Weights of a small transformer language model.
Size: 14 layers, width 768, 12 heads of 64.
MLP neurons of a small language model. Each row is named by its layer, matrix (down: output weights) and neuron, and shows model dimensions 0-255. Each number is 128 + 24 x the weight over its row's rms, rounded and kept within 0 to 255. Numbers have three digits each.
A block is one neuron, or neurons of one layer that tend to fire together. Before each block is what it responds to, as a language model described it from the Wikipedia text at the highest values.

Token after a name. The token right after a person's name ends: as in cast lists, table pipes, vs in fight cards, and verbs like replaced, blames.
L6.down2266:132103153153107099173131173116158130084134113166088161126152115153150146138131118143089100136088104143108119160151098148153098113124113115123114160079137144145134127144165146143162155128147132139128179133154103135159139123145161141146082137130131153140113128053120150155112121124175136070167118170156111180053089120171150118120169142100116121123109125145127127143119135135112143147135125103117114146108118069129138144123132188143140148169080124172119133130163155138153129109112087121119117134122116142152112153082093131135117134082136078138112121090139121158101099193134145119129129125129112137138160120126127110170100158135140128127157134154152120111130150146140107116121137108103083094089087129131137144219115137143134133080121153088122107098118129102160125129113132

Year digits, sentence ends. Middle digits inside four-digit years in dates (20'1'6, 20'0'9, 1'9'49), and periods or paragraph breaks ending factual sentences or sections.
L6.down2114:137131104108122149151177095128150085120135124125136102151135162095138119092108111133104138093114157149118160113140099114130140078156145125141126102158255143135102153113119147120162114082125125137172161166098101192159093156117130113103129136146120125161139137124107126135150108129154124164095119109141132096097169120145135100090150109134148120117105135176091139150140093106151082144143160152137122088125187104149163114157144146100086151132135143108146147133122141124103120128118108154097130134113122120097170147122191132129149108162116100160126139177117168103162144122138126126105133115131140109141103143140134104156160127108130105095110170141105149117120095124125132139147107111126122155110132140166104135165163109128089153103129117157130169134157115105143155086125096

Sentence ends, titles, years. Fires mostly on sentence-final periods in encyclopedic prose, also on the Dr or Mrs titles before surnames and on year digits (1931, 2019).
L7.down14:127133165166119158096127146137112092119116147139151129104089179080132110107083149123106135173123114112147121117148164140136147182150123170136128119116255120129117098120156118149138124118140147140145145123139120114120123152099135142064151103148106129135069166109137131129119109131151148114140110132112141149093156098109146167142107128119140126144107110137149157121098106134145145110137141108160139118152124123140144139135143184123124145103141109136142163135150117158138138121146143108136113096112135136155137099121164121175144160124147122144102137170115128078144136168130143154117135136132127107124095132127107121132144131103124135153149139176138135127150146115141140133127114127148175132139131145102123124143118146143147121182121093124089112096150112118138175160163083
L7.down630:102110169114129066088149103152143172114132107142133138139124146111117119124110132137132142114134116091122146146098128124179119187123143101151112171168255103144113135123155145108146125146074104131143143157157141140106121117126106146097106103154140127099141158148129136099130084154148162141114151114138104141145093117124162135148103128133130125081095155111128141116141134066094140087139130112145170113115106151153160159107083123160155120095102164153159103149151120140116156130076158128150168080101138134088111134107143137125133114128132132127116152169135141100156149142153130139172133120134110116117141093148134133124150118133131117117108145137106119122124145110116093131140150117139158166110161129145140131152120124120138106138088129136132139115139096122084125124113111
L7.down880:106154113139087119117120152107099135122129108132163135141147118076145130096123082098140122111136121100100132149102147138145099140147141123135095126139255115147127131114159166146105194178179110142149153168149130162144159114124151154116125084160123110129125116121112196110165159138126134122140158119112159092144123128139130137127156131158136146091129142149135102112138157152124152074159128120121129122102140134170165138126135118154124144120122139118195150149127126124131115108134156152142154105101137137099122147142152152105165124108160104140147130115115150165126086084118108166087143129122138093157108143172132139104166165154184161166169165144110178139184165170164114113118134109129138069121106133132114137127128128101119144142111149123130173113148100129146106119151121
L7.down1385:085108114163119100136161111121106116127200152157158183139103130093126141123141112142141131144151119127149147146153116121140132118116125157150115148110255096107110138123126134132143110145146158150130181158107149075089112063077150104145131099164098164139153189112143120112066141141125125148138160118164134105103097111141087162106148120140091130118138138100137097123123135161104132164146111152128151109124106141108118174080092158125152119096121142167108095125106135133110148144129146144108153138116093111091172124141179138129129122119122129094125134167157148119151166130152119165124106162131132138139108122117114136096143122126145087114124098135104154102161081110110145121144111074147142140105145124138136076134153138130127124165127157155114108084121148130084116168146140

Cell separator after a name. Table pipe separators right after a person's or team's name in sports results tables, such as after doubles partners before scores; also commas and "and" in lists.
L2.down810:161098135125136122148143115108110100144135164103113111143121076118136141132099138101146118145139171097131099111159126095139148121112171120109104147145142130085109112168144119143125136136140099127082142120135154088144111147124111144119076093136114151155156150134127133150119111162112112163125103119112128147162151148119150134121150090123128103142091158109160105144131117099104135158105140121121151128125137160110154161158110109133135099114057169115133095092102151108138122141152102137136144128085141176096125134122099120144118171074131127123112155098151132136123129132104124148132097179124136101139148125095092145141101123150176082127099100122135083163125104164106137140089149084177158160153113171140111122136143139163078135129115107132149075127144112126172131105141126
L2.down1000:147145120135143131113153159146097109127159156153137109110099103137094100123124076150142086124144100115107151087122116141112140130096121067172149085154116110106123103118134167146057141110083153154120122166122117130117101116134132165109106084145115115181140126107126103069150139128123119086143112109109113150142108162124163124149115132141141093123123098125134169137123135129118119095090119139171158119127138134084136115125110105157126164093103166148101103174118123112103124144119134081130129166140122093114166099083105158105096095144073133122139130130130098094115106109154115112163143156133147114122092136164141153147128145091121131113186121169122128095131148111128147098152160182119135129096178087108148136131134167105160129144097132132121166138137109130157130187123120
L2.down1518:145129118115131165095092143142144101130124135110105180150120100132118117080086100082130156077151169113130148126154124107115119126090126120137141153113090163139129148151153127107115071136092108153114107125138159139138114154134107120095179054119124147098082118113152140155136158088120186105131122127122131058122167096115122159099113102141129135100108118152087159117117100116135111140121155152112118187132136143145136111107167113116081069104114168104123134136175103128135150151111125077088153143090099120089115120118116112099148156113083063113173145130122130070115141132122156155121103113156092120121130104131121153101148114131079124106129081120084146175109114156144111120169108148158115125132141150121113112135083158125125100137116086074140105109148107139175131104198100
L2.down1579:131139136096152108149130140109097162103099129140138143129125176106127114133053144113119143138120127116115099143146106142110082135170098143130129129174209148119110126102140155118142092116160118140172149139086143177160166136098134095127142121154123170150169146114130097158086151108120161151136154119102135139118161104099145150162115150101092148095121094102145069138125133108123124153163118152076150153106140140127135138154102132197144123153150093176125149141133133115154118126100092145119138103155143138178111081113131143106092124156140164156149118109102130086140089108113190134103146137139119165115126140138085068113110147134125159145134139122101122096141178090123140139147139154096134166145135101107128103113152181076124116139129132117140117117147133102126123105129116
L2.down1583:112121103109062119158122116159147179155141103116144089165133077155116097133109128132099065101109134114072176134093143151136131103126135158152139123184161112150065123133108152130099130174106103107147132116105146166157121139134117120142102119131116126102193162102189176118144127142116132124113130127177143108149142081129130176102163162113112141149127081113126104112109144109145121129117123131095093158131131189142144131108110135182126092136140154110116086161106132115125135164151130138148139105080122139121104139081123127143137102114118102121110119162144127101117131104150149103159143132121123106119155122123164148097110154127121155164155124121110142131061155116115156136150165109122144102128130126134108150116123151202136128112121136088097115129150135094126120135129120
L2.down1827:109119135129124132087098146140097140148130166095159132150128124130150112131136150120138097168148138122123122094148170097120111128134122152142108141112122142135144095105137110097152168123113116084113158170126122136094106124122159100140124108111131125109149158107129115157154135127140141060151143141172195127101126129124067112143167124125136078115127135127111114131138157138149134127135118139089122101109101099092116149147121123114100170124148135162160137087150112138094137086126127172118087131138082124123106129123146068146103137147153130107146075147106126146131116064138146137128132157134065158136098120133116151108125133154158131124077167162181075129129156145137148110091115134131126123143149133113146102110135207122106103066172156118139134138111128161085139140127157
L2.down1899:094120141144154120140116128150127120166125128155077129129130109153166124103107173133160143112133157135178102160141145176154169129171131069122121110143118126147159064136105142095130123129098144151112119133136152140110122152129132114131133112123112118105157123098078105104154129147170127132109131110103122139129087142111137103151170130120097115088160122116145120132066107070154072165158087151135114125120172129165101120125096140162135151120127147134193118116097144122095101108075116161121101136091102135128047155150085152133118122143126183148130078089061141137130090144187141121124145154137110126132124087126093137165121148183142122131133104164153095116138074149079106131098107164136182141140113125118122111130108166160082104093120178145153141148120096182120120146147123
L2.down1961:115103089138103133162107174097104153132126125124175163141115157119122161131158139149105145172125139156129124125111139132112126158121150156130122124100141123097123120135113136143191165146111133128164134114132114153151124083106162151137130143146123107140104138135118118133142124133177159152145156152149059145101159142124188177166130081104131145155110137152151141120121145143173123116118126119119149141131141141154106078127103128131147135129155096108146160141114127093146132123154165123103103093146140118106110147170133141111144124105098123157157121131097110138131115103087121146159162153150150135133153087115141124111130092152146134137125141125148114084140115122170127118108168065153116109130132164104113105147124122115115170094159150123121138117083100166155114145110134
L2.down1996:127129120131125146129109137158143112099135163125107134146142145141118139080154147160131136125093163131143097157087157124137096140176133124165136132127093121128141126108141137120143099111109134124113157127150141134148144172128147163141167100115145116114170107104125150151102122156121105101138173138105099109139104099128134114118181159148136119145154147140087135096165151149148150144125105138105144140133150123130128137118139132121136083079175098116102130131146126182122144160110133152114147132139158146154158164108137145103154084163160102119109147135163131125150124106115138130131103154109109136182168105142144121136151144161149105109112136139132105167191133132099165141117124164136146121167143096123127104075155137125096120183125116152140113114125161104119109141153128
L2.down2315:144101096176138109139136198166134137117138100095140139133112143135121116116067125086122123134137143167163132136128121118072131102168118133137128126109131156089193124138069169087091172091093100102134139123085142134164086123154182086108153122107128131128108108092106102157112108127114124132107123110123143089074118138144112135099100090113088170149151118124130098178107118106125104141078142104149105173131124095135112125096128114132159131094134147117134183159106081091141117122131160132124136094163103126129121152091127152166110111150116116105143090141127082112110110099118187101117148152133133116103116143132160133141161138142139130154119112146153115132101106176087057139116109107132119112165154155140164096106124110126123137176117170120148153125121112137106152144093099
L2.down2534:121159116112109148124114180154091140119156139139103161178169149139155129176119108086105147113194135147129171149147117150123142145155116142114140105098160097137131136127150128161145127178137119150125176126161126093131124119097114115129116077142167152137140061121126083103132123146097061124135120138149168134117142098103107131130119128137148129137077119123128139096113113162143135120099182116160145122168094136131181136150114126119131123121128134101138135151156157103117146087145114131139120146105095188150112123115161124175102136097141139118137097108112119108140101090119138117116087087085123133108084115121120115163157133170141139127144165118132128174106121113151144108087156091133096156077153128114097113101081130169101120094119133145133130172124114173123093116127180
L2.down2682:128122163142111099143120141149109130112141138170105156166149114144159091116125126115120099115131142135159112139145108130139086152107120124124146145155179131115094125142094127095127111121102120115136139127124114144114095146079168140126139085126098120118118123105128097155162147124122170131132095129114135096130119150143154170109164146117173128146120100127160124148130115101168163137134106153093134124104099134106123137100175169143095127136111100145167145119116133107128101142096087119146116121156125135142123145082128170161107081134126154111090124166146112109134114140178116148107138130131122129117166115160090102151164163118150160130124143143108074121126130141151116098114164141202137089127110123104163125136147153102128122134110152166148114149096147139146151177102146
L2.down2764:154145115117167092131145127142127150141149153181121139126152124117147133113142171139123091161093171112095112136148127129136091111167125181127104143140166094083142128159110142093122157130162185090087141129170132128135134149140147148099180104071129099115147149103136116179130124139112092139108150072152126158141124166099111115135094134170154152165169103116132133123165136117149127117167095171130163153123138146148109156144166118134164146113109103114119160084150133136169182117117155142134150088117115085104133164118128142131107123123124124138151095101137088134153136153105120139123111130105137101106134130139111100126113126137166114120133114132127113128119129080107143113136124141118138121166092102128094113126181107161083159119139129136148104149114129122138187134131125
L2.down2776:115139108120135107125141111177130193124126151151158132123145122162121141133110114119152100164105166140129078120145130124115103146121144123142112139094111136128160084129167104132126139133139146134112152217141148166117144152148110120119119140148143116109137126181067117095148167143118123112143137134095138141135125160138106165090174090134147125095089061147135108139128151159157102200097146161094139163106156112087109115119133125112131164067149120150119122108123141096133170143153117140151139128102120113106114144162091112181121095111137142108100078118117130105161109110091161107141136135125166139142129125155117136125107113149111094135162033144113091127172134114139116161165139124142156138129083150136123134141071113124153152100145153108089143141151135110117117146138125
L2.down2910:114120152142138100136114117136140155136127144131116129129102158182122096157159129119133117119148110161140126072147138117149144133117110117148132140147159108126109141130088150098151081154155103126140122136112114103132105145102143109102132140132141087149104079096171071136106102148120146109135101147161135138164097114158149108158124136130103114097102124181107149129084125121124170166156134157146116111112117131159126128132130068145131101172139130128125178122113064144126098139123139110150123131130136139076107197139120129119134120094137133147157142147102117125116146120093137125099109126135149115086138130146109107098128151097126099101119112107131128150149126171129157100137065137158159088163161096145145086109129090082156119117104152142115103137152126091121115116114135
L2.down2940:168146131170123125122101129125157193119154149098117155115136116106151127115131115142081141136160138095101128160102132154136126162121095139103181047092193153136106128123169134119090113127088108139148121123135139146124141142092143182126132157117113166097117144097116163089173144115125113089103142145087113128166128172154134127137166156115136138119124134123135130150090120047137105102156119060133150115074104065132186130130122100120087143154094132133159119135099147135140108117071085149128156110105138164129107096113101152108136137144124142158118126144137139159134083121143115155127115087114110131116171116134099119137124105136119107151159113132143089122122153118120113139149109136084166138071127158115106134129112144116119116121102143164129129131076124160136139137139147